python train.py --num_attention_heads=14 --rope_theta=10000.0 --attn_scale=0.125 --init_std_qkv=0.0211 --beta2=0.98 --batch_tokens=131072 --max_seq_len=1024 --dataset="wikipedia_en"
MLP neurons of a small language model. Each row is named by its layer, matrix (gate and up: input weights) and neuron, and shows model dimensions 0-127. Each number is 500 + 40 x the weight over its row's rms, rounded and kept within 0 to 999. Numbers have three digits each. A neuron's up and down rows have the sign that makes its largest values positive.
A block is one neuron, or neurons of one layer that tend to fire together. After each block is what it responds to, as a language model described it from the Wikipedia text at the highest values.

L2.gate49:510467484435541507467389528482451469467528527509481506482469542507429445551540533514479457574439497508502413533491526503452479475466530441435508484566514504459475446513453460467469465471587451574524545562565602487565476477450521515546519479557440500494490460595505545381537533510494509436487450485436559511478499531511527499499469551521494558523494506522469497502513518508536555512478
L2.up49:464439486485512554517443509508513569465561515495530523497520556518444456488526473563551509550485462515508469510522465473442508464521466496459509405501483595439511480488606466496412497460501501535522463505528558486486595487511430519526489486576530464434487569498498487474542529479532509543465469477467537543517559570445446498514462523497459457545511523455467458470548493541502500538532
L2.gate189:506480510502487427540508474529438491507475420614549487466559516497437509474408495509495503522553433535509491564455518576486553504576457503513518510514518503551504461489443444433522456511437463524447457495529482477458503472533512470484484449512486507565410526538467529521458514500518511516490475532534505518493502477550515477492504508546495483528500527502513510517507548454519524515448
L2.up189:495482395440456537516512499468482488462532530536499512528542469435545426599447534554489517500477480500564489489580576508573581529498463495442532546464489596502473579566480471577558407531513491553459492545515493438525506523533462499487485504467481538459431519544516475547484429522464510436518482489514502507483491437509455472476557501474484499476460504491481430457483531538481487461457
L2.gate1169:486518520497581531482441487494454465538440539511473551454498498539512418520416542487473517545489450485508557512508496481510585546573549470578508531498474546522495487457499499509498449534501531517472454563607495484468547449499495587448559425499504545497521550510568553478496430477502453504506510522440570569430504500502576479455497483549500462506497509468462518522550523570477501575562
L2.up1169:523502446466471542485465507505530511554569499515422499485499443403472542534516509554519519487514537524589463528498544479508528470509521448437517467484510472513464515453483487482566501499478546558470498508458585572463463531485457536590476510470485411456543426514488414498498547506550473522526524544535509407570576487452425539467509443576496546501535504421445481526506522500513529543549
L2.gate2039:552473458462545523466473501506443444476507521536458483521552509491510524547508391476498488490490475477528500500456500509560487558502485520510516434469539484540565467514434523528586471480551480472467527500550494524499443467551456440490524432489524601528428498544507572523557492550441497476526519469532458574486473496501552529370570504481475460476498581492574473530561548498488475549472
L2.up2039:490522421453467483508423514505469478505476378496546568461507484468438502467511499552536454489531511482524424545467523515506543456505494512465480536556429592514528426542513478488557473528476414506467502494561548545485471441512543502477456486498449459527456456508497485491444451566469492482518457465508515483508499438490552483514454520525608487514551554498509505490467458517480471575479
Responds to: Ordinals and superlatives

L3.gate1116:502585514506468507516556468501475478541468421609520437509452560482518487535476461479457453499582482503594428514479504506442531503522585500484460522510499462515494564558481477467531525508543463507472459415432531482495537442426531487541501579539454498528443423548494471521478533469492506489459470482511440418565579496450503532478466435466509485515505499530504500488461504500445513502453
L3.up1116:517506505532443514449513559566475486538575505539492472471494573455582523498501498487528490534511585534527484481561489537487484539539571466515520470490497480529473525434486456491495542494472445499519474422509467418508539481483576467527463564500500490505459465482519462526417442536522522537422449428406574529545567562400570453563458447451480498483503476574548488480514538412462494481521
L3.gate1638:461592460498463499466565388492498560529551491522499522480449574509512447495426470514519423497502526465559478494523569509521426494533535532514550536512537514552467493412486532456494488475530475502466507501553493484523483469543481481493502578533519477501462479505482537484503467509509523485503522459503425461526430465512520534503466515539496504451446535489504536515511502491468504506462
L3.up1638:502467447472475440500481532484499514437536429543440536476460509475461505427509495511525505464553504464496552512516527523452419464437635463578455522514539551547420498441470547464547523510491482458475527541561424480373502476509516500463551508577492459514480500487476459467491499527479488468579502445498459499473516531491546538477459485534508572560488545470527523502522450468523445531477
Responds to: Verb -ing forms

L6.gate29:489534487533522492515500526504483476514493523514514475518553458450453518473530466519487476526462474517523468579519439520595548489529599583525501426441501536544576391582533540525543550551478482547529460546532487507542442462498515492492495571456529504541531543526493522499476477458515525532509497498523512476515443488527501521465548488574525583496489505465553481447502467545510547515485
L6.up29:501438450444468510523558449522531532513506524532403591556477528583564398517478529479526470569493516462537529500483497441529441518444535422513565430494458484530496533499543509560491560509538518437509615518519481469527537579445530537414434487510456505494514476510471592507440563631476528497478473483483484577538502483574494455496527462447519535494449567428511499507477466454513546544481
L6.gate50:507521455514488492522457525583529496490420490487445583505523525486583474534476517496507428503449457497548456544473511505538469513564511457462556473443498490549495511514491532525502483492474474487516461529456458547504510521510501548509471510506541511505479474521455543433459505489456532450485472537454477475493580534521482403450480431514504532441476520496516529525507468477474536484460
L6.up50:490597494462402528597491489496547539468463522508442572488447537465489501539510486494502553519404508437511485481503470500447427519495427428518526516397538488577510497518479521578518532455513453455506441524510471442545481462599500486558478569551529478474470450530435576478501484460470508504427492474479467479500486558547497517510470423473479521483473506509525511521482457516464560537522
L6.gate588:527523496494545475495536541510544484504505463468470487508554391511577519542477526489465510539458529525588490532514470441571489549546491539470535522436455478555526446478511575502503549493517434498552497446451503563519455487428522476628482562521552532511563424490554492541504502461498501485472537485538484559442464476468491454466492396511515529521398480554583518513504429397519497492454
L6.up588:550543483559488470496503527514503527513475493486511530492485520412454504462488499482490496463552475467546439508513485549511435517532534490556505497535518484526440557538523468563494495579540476505517519564446511556460498502563502455488417614528535585473531495415454461499504425571536550455524503542541486487555568525507467516488500502459500513443475493490544456456514488531441501543553
L6.gate724:549517496502493533502482503529519470501423515546476421463567472439459462473443514492464414511459493535532526529560511553478484469501464502475503503472513484508526455520487476504511515521394504433581451521475489461513507482466509463476401601433527502521545493493544469553483517535490497559498508527601501519501471532464513475439529441513481512452446503511567487557605554507506521544483
L6.up724:516449534573438524542527419505525517512455503515523459463457463484493484506498601583482489495524469478481455506537473466467468480509417554473478498537456486514466564562539431521543478497566513527418532489490487494459521490485540416499466548487489468507517554522539503513498512533467626552519509511464500529506436462540437482497516465561552483499497510513483416567497536508507508464443
L6.gate1227:507512456480525452540469597572414549555421570443461492448538525482580487458451475523529459498488489526518402526514494528487512485452517448474500467480496504470477497553453533534563539556578488490507461488512544580484454567455441484506447506505522427480456560459530486453458515441454542496518503420525534464481509549480477546479538506535517530492463507450532500551513518492470562482478
L6.up1227:527501469474588444580471563531489473490496554535490613531567502464462495528519488516475482511460464550473495490427559557420533526465481488489493493543545493573476477444404491599514472481502474518490519494485466456507488496570510498480459496507500518559466470512482539449553494522554492477477486470537509541496581523527527478416539554452498538490472558450487534521570519550512546543484
L6.gate1591:494548547462429461588518503472491566507452463507490494519472481479457504510455508477514470494509568596496435475546498477448450502537480461562564499565500433569504513529542452532498545441487461526516520462503536509520459487481480459519473546503510491511512442558440528522471466472515513509496557442513476496462515469582470490468499424538561548511463561467558496541463473448523552570501
L6.up1591:511518405501444569537477498543501558477502528548465507473486464495441528513478514466540555491436480434541541537499517513513482454494457460468510468469547497588496504555522520580532529556411444523505500455449510567493453466529547462515470482477523456517554492434492545509499537529543558505579493457502497442454541520479502458468579498544520559503502494524527391500474504517491525531432
L6.gate1601:446529451478429516480503486519486527541468526545466476508560520593492512522481505519490526505483574514572464560493493542517510472518446502501553503529485487528515439615499530538491503520586494495493496514544517456501444547451450547511439418519496529470458473483462607512426475454441451493507477473471526500527460514499535506485461531463509537492547538474490446562525405489494495495492
L6.up1601:492528508555457493507482524427408543488443534507474518510512493473500509535468538555478498523463449478495516503464503595539501539412467572544420494531513448592508497487504446441499517513450500493550487522542548533466473452491451491478478491488551467409519484581533491524436508483495492517492528509475532472446523412510589506456517533508468506408505536488555499596553458548524531488564
L6.gate2190:495459491493422521525543454439532518545481548530450565520534405481550547528527488506517505545476522526522525471454514555551524488444533498422591498523522532495548446570460419519483498484545437541543459576560486553496425451545488477509457533541559541501474474592500527470492460540506534466572490476582512530413514446511462446442478481498527517505464558484585494545435430533533520520544
L6.up2190:458523480525474555521492568517472476435499489484539482453491491552434530509497476477536483535527437511435469590570496511519472520498518519481462490539538430592473482579508513491564535548425478548501505441495392467478535546516525488454446453507468507520488498516503515494485521479560570496501444526486466546471458522515471494530493469464482486528512531430582452469546498501484534502509
Responds to: Argument-linking prepositions

L2.gate63:483493521484469476522543530472421414557485552519433507408472512606530434405441498496459464545557542498541450491523512468452489465584535444478481537454557426520493574501481452513447440467533536533518533541461498536500445543479494508550455485483486533534518465587531454572436505488494512492443485479534505515521408540583551480519442485529504521521489582557517506534511457456506513485410
L2.up63:512461509485423471507470503503490466530433506454498461465597459501556506481520459500469496485547541535524444511481497481478460583511523483399541530505538492448486530499480504509546543501529471492514564465473468603519480533428459500515528544472511497423485417524487554499532475556498481477408562476551530456466489427569425469418533436581514519564509521478517496562536495498549503545425
L2.gate134:513489565490507439528430490496503521557505512576521527537516582520529422470515448509526426500502510489541486483464496541564539501474455553497498490505466510509535545527509498546489495461489458519409499511548545543495436463432482541542529552455464398431504499474505502462497531420483515501511444511575444454491472476421470575493462457452439490474445495487570552557463480468523550487500
L2.up134:478463522486528458505536489528535526479500533465494463502490502454558462474467474507448489484461535478447560488573473535522498583476555485536461596474489479516515523557482516476541515496494467518443547551513449539470413511520456532454536558447456546461525523461491515450469490521508487598549483555528521500428507516498482560558461573509572495460441551537561468538553506433507476483445
L2.gate199:454518501463531518522528513504467542578448474503544470460495486549522463549463494507420527572517433508535437509510498516564512499526518522488515453521553486445419544547499503448439448463503563544447574496471456490539464513471528551469437504478496455596476454481502479485391525505503507534543507527513535487564499537460557485418441523516540529497510527559568475591476432551506444517444
L2.up199:500484508505529563449489562539558525466490510533486460485471568523479506534580512504525500512469491482499478432513473459500507562523448450511493503479471487464488544562476469524507582539519490491471541496470410496452512603535406492493525448533476468472423575462608458447464467539469506569460575567488495528442561517459485498562489508428487439523449520485501503513491499503479473507522
L2.gate1783:504419526498457506587503465479462403504480453410476473499472596562530466508499489500448485536571491500468436558508550464485574507594541452504494455465545486454503504508465443544551501515468449608463472571588507483492476524507538501539525533438491517544469480506506493537437556475449524421477500536511477504504523520531520514451446430536503536489519507577493468529463510481505494451514
L2.up1783:484448462495479518560507460533548448491498463396473482472501558463535466485525474460457448511526448516394471432530553536441553505477539448550496498422467467417518529519500412499489528560460519515460505571472463520505519553476455520433523433479498537488435514426488504521441521509521554493468580506519504516455460506576479516457516523468489456541548535472506522530508485547513443469545
Responds to: Clause boundaries and "from"

L6.gate204:535586529523512503609509530496486486513489466494412544495502476510503502529474471520474518530445515501448490408400590502518433440551406527424498595480479498539441503522548486491464482575535487431495533456510479495455470460509541467538521512486525481578504521492513466516547506494487545513584438514493493492467523513478517519507545544513466445468429505529505451514493442499478467557414
L6.up204:466454532559414491494534524492554516432557545499501465534451463482538470526483462517535518560440511493526506498516548506515502565524512491553539522481491487435542502473569550443551571511510488528570496514484472546518504459462515582557509448501446472548430577497401450547515491521497562498508420443461534505532475557504471522503557518493513518475478535479519519539458518491503475610487
L6.gate286:489569504497547519520583554503557529519531507491522548533476534544540469479473483523438518576529478432502536486481501517559512454560459546411533422451553539538451555507513550531497514528470425535487465507532530504510487472459489449551519471497485529616481504581520516526498520552546532417527440484579464511489489540499534570486480502497545550454429473445504500542465450492532496477496
L6.up286:556517482579506430486484486512474427413528503554493464524534473475564458504515503516533547587510576542588583528418501485562482462509487515542576504468474514548493507473537514510489503476483552507460551527446516525524449503451529497483497415474491532512482463486499525598494438523512499520441470501539538615519467539477493471460445457559510488485492514542455525491482498456563518510498
L6.gate327:573521467576516548505510583524488542532537502509511484489424426520457537488443503513391532499514522463500492539539489458507475512551495536513517485493531400452517517490525547524547462468450508472600457445562524515503425505460410522553537545529572361537480548480545496500469559514524432446496431587580513477531538507464548530501503513528507513450461513499531547557509506473528534557481
L6.up327:453428464562508496477465479452505518511538543501434402454424565513513494514477529540600491516493488448506547527476521524539495442530436500502547473513548504560480507477482447562499520434504542508443541500569513480506500531446509517549529461515436554578522540520543557516495587488476556459453524493473509553504493447480411456527525478489515556551500442529453568532507585401514461564488
L6.gate355:527502514538514455499511617496478519561549543518430542525528449487567544470473555445408551595493472483448529478434497459500487461496497519510617472463509491499504492522441432504484504592524507540532511531466574464495433503497488526434528492538452491528480484482526506459487505447502535489488415539499483509448495562550490482473465385451547476503459550484463522442528467496429505591445
L6.up355:498529496453422579497494484487432494526496483510447527484476511502480499550524427472535476464531538548460480539516496582498457498535504506464483491496486589536483558528538511492520456419570486487467499429508437512516482438436464499424523479567497481448507506569518556488429531541479468570548493530481514480540406430521495533573519513495516518498517550492520485508510472524501512469494
L6.gate402:502485488512563520586554487452529488498569488471469531496551488476502504596420544519543477569499471499428578471504513464415529520557435516542488537437520486486511534484488526547501521479517555510499500458517470467507443457565505505498563471453512480570459537499507610533505558491514491501510504568514505544500450522499590540499498544454493550501528513483499494487451452455489531486447
L6.up402:523477565425554536483497500420572577522550510517514541522500501498499520442563478440535462534515481483526533514581449468492440528532504459571525451510572483493487567508525539501491522544523491539475527450508516452623510459394548464587514511557493500499472517526516539554474464493483429471411472522535511520502493542524516502524412518467431513426475525444496425449470490492498541489486
L6.gate578:513502517560502507467509546497528481524570490513445491443530531525466507474467422468478533521533424442489561454436553548528536481539470511460514498517471429577524471446556558548462532508515521495467512486576572476521519509532471485442480506473423534534448487515487542482515469538461490478470435500588495449567517501545502535506514507543488506473427509435486504530534443502445524525433
L6.up578:554499454525448541535516486456507401460560546476497419451499420428553566474402528435492533505505552425517578494500491456510504474548473543408485532519428525505560550518557503564522510492543511497516419463522452453503519473527559457472521452466451543503521523529492536495441399478455566485470492487591553582525509445493527502517506482603497500450442533431460445495547467500457556496415
L6.gate817:506495450582475556563558500541553463544477478498496503501488443482480635530504547488526472481539540532436493493585588484461489506600480470459537519499461450574469504578493544538512497559481511544486474497518487525496498479464457504492476535485564415560462443448497535509381478432530528533515479540453440512479540484487564477563543488416518491604503568478615478547498492484484506508513
L6.up817:540488573515486570595484525490493495542588511486388515543563533519471492509429464520466568500466475505456505462413520471491515433507528568534493477482490465480478550466544534465564488488553448575532452515541501473585561521519527442478485481462434496526526560479527536498449481496564500476523488567510509533439562554493564529542467478527559540507568489455462506534466504519422541510503
L6.gate2233:420497533603556487556450452500453491525456438499486476515494536574532523487454514516464495519470478411541479565508450520434529533542521495494510516440601406486483541469530501543549563527415516452524499511512463460546486471443548462534533544503526540584488493443536478504496488478387546490480480464546510480528481491491533505566506450441548564436499492489485519441556504502510509548419
L6.up2233:467483460557573579532468458564523534404494469501504503513448521502515563536461496484539529472495479407535515522483439616473610462589489518458446531528538471465511575525483485456513550466506519497577551470450490494511499453524554494529508482535507498505480563493489463538507499491503563545503489442479501524515492532534508478495499529446506491533473531517498435444486492522502520460453
Responds to: Verb after infinitive "to"

L3.gate1562:541533448472529445503504460479503405525572501443543515486575489471381534533451483557526537484573498446485505515410478477494407546516479486476577540518444555537523511507492491465499466456495503557500438483518516514517455493542441411472497525482504470467439451481520485492542545493437594448485551530513524483445479412462487486465523547472484537528473494541495565544503595456510490468476
L3.up1562:519515443490511490512517519472502518529490504525480499518480483542560517437476517568450503463482553520501474489538518554611488515485494538494584526513527560533521488482490499514519558488532411546458506525506586524488496573502558496520473529607458511477449494476402513574540484443524521472559448478556471507538645470524477538462462464581560481514420530547496501541450525436428487555547
L3.gate1870:487450516524460486515476512505482525537507546543453490563493483510496458497511492512490478487527479524533506554452467486534461490541469537483530501539488490537498470467540473544484476489538402554479514514545539579522451551420559478506565500531447516545482452506397434455550611524542516521581472530549469471465451480489498507405496505492531548566458510469538470451484541507488470526442
L3.up1870:445506515435423490505450483508478434570480524532515491486530462553511522468518488541519592513456528465504483489508467457582534548475523450590522537556457518521568511522502552497498528457491453471512488505526511435549527503471485516466461505537540535489486492552481497542451557483473535414400522518535444516458538514561508487547507453579491470478498484585548572564467511531572490391519
Responds to: Numerals in names and quantities

L3.gate784:498508469583527489538475418484494414496535463458518501515503540485529524478427503514498486442470481476528471539461535461539499380452463535471459525513498430461524532542444476506560534501541506502430495545506516477496479467483524446494480536501509456626497458560537463524520436484481448448559544499470530491443489504566459535483529503494533525495495478494474464482457436541466516503510
L3.up784:494487506528507498527550510521469545513455466535453439451507468563521544462529589523452535483486522565546490517472559530469455534442555466536474579453410490601499508498504524535508550504495450553460433535498477528485455482482494499526453499483503547548467451508494513524514419504514589518594528545542482496508537506493524547459449437516459529517468534518568450503522497473520464530494
L3.gate891:504438513513467524466550483429463488477517562543478448396520560521558473522492498523556505470550529490551430455420416456461557476528478485481517528519543436517499618548517469525472460515473415548502515538550476487489465480492459457515522505458518530549489513556486546430467462457484542468503492458495478523483592495552555481491488514487544537536499473553487447487502428522517482582425
L3.up891:469460512496508502508456421500441465600546476526532508584442491578460506491397506503514464440465477538539507498465526512513513374488492578453442500566466606468535477552484499558527434505527516541469480485602473453435448489525487496479534431537510445544434483495535504523490529474473443512490560512504516502490483466475513535461544462498492544525495465475561590489525504492557515567445
Responds to: Evaluative/quality modifiers

L6.gate105:474500566453462527459428527430403518552487434480537547456434480508528511510510522481557579447564466495425453495427431489495509538553592523446469445488611418513417500528464475500540472533543523543526571501511514558517473374514480501499503508540540493530523515534552477509533523448493495491448507493533463429501505489508535506539486538571420517543506501459491511524493510514536549497464
L6.up105:554503586469477522496490578443530466470474517465572497459458469509527507507450542423556497537502480603503513477435484458501496605479506445477512484472493497472554486509535453548502457522499473483521560444500543475514481415565456457516485447457526486489455568458453480496455453424510451483479588460561472510383507475534558463482535510531512447497518459436534451456498504447521488507502
L6.gate399:550541524497551438477542491496394427474487510506498498510440478479525530494450500521509479512529406533455445473516569487475489474485498513448532554559563470536508464501569460471502503510512441523479490497451547500524521532442482488491540548496508543473463515513439510490569476591416472385539480413556460479510572472491527542452449550469554476535531483472464527455475483483444481487518
L6.up399:509521433476430446507442463555488552505487555503501473540567577412471490514531502458547454516490517488539501480474450476540491505497509543530545553509417575506479444509496473434572489503481419520543468501536501419522482442475554559520478561466474526564470531504436552569447495503480553499538547526507498542442509548467490527552465459505472475491494504491487557476490561522552447433519
L6.gate1013:515558496536500505504416452445490566479466475512467553585481530532458514478484491542475476520485488539485509560453462495501558482503579478471531509428465495486544432504509453493482514453507467483513484461572544518520478407495556427501473503519575469562512459480479473526465568439518468508458481474610417440468494496513498487492406474469491498481525566518577475491477546421453471534455
L6.up1013:525520483423528503562520478549486494580502419515532539518469515499548445495394441500466575553492541508530524524500519531455468536508528513573454553507571534514448519540473499457456557479512598443536410449501419496568464486430492580474493519498488436548471552481500511550479508514516552479443446503551462502477536477521517490438524552489473490554507502563510495512432446572461473483522
L6.gate1079:536473525472489425461478474523508520530436547569478550479450503479521483532460526582535482546472446497449471459449523485547530521601553542481548488452569475559560473523510505508520506494486509524514577525556518478547434520518571457498465479454413500541464506497534477564517458522490437487539524482550431474518522482461603550492530510484443491453511491493585449605486435516424470517527
L6.up1079:499458536422443410460502577478490492513475449480468579467526424468523460453483546490544524496556493528476528458463517492497478573530602452499559487510549519497460484545487473506476518474509495536497505427487514492511454566510542538461400483503511569501469491521514529505532502426509493478508509492563443512479492528467491510563445514453451538505529532536531498528525527544486512517507
L6.gate1458:552522543471432471507520475523481555511482551567456477526491540508468507485510554550540479509559446499491445460458551535504509464456472527438561428519503453503533433571491404394459472551514465543553517488536515465575409520525445463504495490514603490467451533485474522494469499425527446482521573488574440536483493491492513573530508490480540491527498535535510526547477479480437521431569
L6.up1458:531559594393481529473460561496443544455485450512517528493489425451431496424473530525476570396505501497518503493481496528470458587532515531540504474552538464534459524543523479488539526493544439482558461467469483453477490481577551544497565520522424536496481471478467527576562526555508566450524491553525468478544519504476480491568460544520567520560459599509476540462539502471536501458521
L6.gate1642:493518515497396476498438546581527513496532483489535581551546476463529522468560524565486525514476518410473480473476552530447462493488467472491570475539513399552513470480537511456479535482531549525561543461517526471560460479555508518471518471564486521500489462442425517474565527499528497534496489520559420511442481513491500449456522442453490492447477474533430480448467467501489495477563
L6.up1642:512571518464518462441555457499495614543530549511525480464503508475554461557458529498569545489526453416490522450545419481504522523499559496556526454585435503451540449442530503444498511481519525509541482446506516447546510414529517489443406502482515440490463511538525510544534452479454529480477472487542442452464426429481507487566385450537466509543487493441536437524501482520512463461501
L6.gate1999:539530505517470471506393552547477564507418552547430543530562474545490557463411473481504504482516469549559478465512427481515467479498518411438602479503550546536525519538517447530600513600495494481484538432581530494626504466490509477450495466526480419444496477460461475528562448501472481491521543460597607491465452490458479488523542478520475492494497558541579528496449481480454509559474
L6.up1999:512511533505504482496440529529508540503520525470501502580528468486461506534459520464505489521537448486467478568491527550432540552489520454533477484524476517472519466472483520473503526449459563479539443559543501483468563476496476495477469476516498444515470493587486481506493490550508448482491507524516464503520546531529457533459427498394625602481523540574516437491534503563536504560578
L6.gate2254:499496502476450452462512468586507456554461475579435476507507420534512519496512550540537454501558539531526475499469505549472540436497533507466513499475550545584537441518414435539551473525471501570544512466521572504527426426523491471496490520528590506520535443436505491414516534458545490541482547501532512538434575434557474452515535462527525578511485525503606487517498536510435496511475
L6.up2254:479524497517472540451471484478481550499537464481470455541541505518482523589488544510488503561480465508507493468488523520423582537545492543490482508520512509534536555499435543459502530542493502498452513394518454485531430480457543454456487514443498402491484573567552476519514523443514494526474506459489460505492500455499474457500556509501423500507538520614530563501496591478506512458464
Responds to: Partitive group quantifiers

L2.gate411:526472466553466519467461509532491470590517485519434460515544508606480557544468562513499451538586522511521466521550541504409548467511469531450520528461540497457492505498511484512496465525545496468484471413495545539484523481487462475470517537525538525431482436508479481446481481493477463481538456500624478511579509481479496538539528443504508498505454450456479502510533498442414577524449
L2.up411:495441519496553424533528543507514494480483531522531452502520543498527517503472453507536516509611481558492475504522434495485404470533525525438582572516531510524541446429491533524475461499468511518532493538429536538514501526485510499520525500415437438520545483558427543525564459471486536487441531493429450411503519532493483498456493591487468538542516498494474581421552532536507437530454
L2.gate714:509562510486496459469524510431446448566550500562440537489467497507477504566472513564423512517438526502533548547504539503502528485426514488561416531499519505521467591531420535522560454526478481478495518496553530554451548442512493536421448542495469473527501470478538531511536536466489498461467510521484523487473487476514564460515468497526531508519538502456458436610488485495501549452513
L2.up714:495508477430546532529508461562517553497581532542508542564451469565449494511521533518536516445530403464527458449498486547431495538477529516442530470488484507467500512498481483471491510515507449492430451493572524529534422411512517509429475460555512512487528422505511517498473481542467435517503482491423478551492537565518568509525472407454508487460447548505499480442490511526490511506470
L2.gate1301:510524517509599507472560463531486432441411512481474456509468499531567563505474490480512536505515521498492538454476515502474504468494451552479617579476529515570476552473534523444477508537512504511517466539451518586463523472461480468528481521492483510485502520473553547475454521573481486519467490536475496483582558521455476480477471559442569529544543487535494480494506480481497525500501
L2.up1301:472489441565491500484498538521508528607528487509485493543477550521536474517484484557542464515527505477447485485532548467474419458561491591459537473508532479539467521504520508481438428439474549504488538513520611497545512500541523478459522507506508488483511483544542538525532435464487500509447462456437397503442505465552485470538486459469452513572418481519516462444494512477518527491479
L2.gate1624:558517502528538486506567362547527458538495490498519504496389466506507531496443476519489517432490570556513560527457507409494495446550478565446447479497585465533517473439529482543490504483487502491537437552474508523527553444510487452454490497445456539486399484521504511544481528502468489559483517450477467507517456493522603499507465478468501495499514535549507497519522507485501475489505
L2.up1624:462497438478446424501520474493497525499537562456456514514501533500508498436480519546553455562556420517497474508519606482464451518510446518505521497492539546522425520486488518528450422494499486441452504508502611562486493528516486473496495529606551435534568442502523549470503511538565423471544474460477471472524547540549452435419480473453515536549465529514485438478500385527448564555503
Responds to: Action verbs in narrative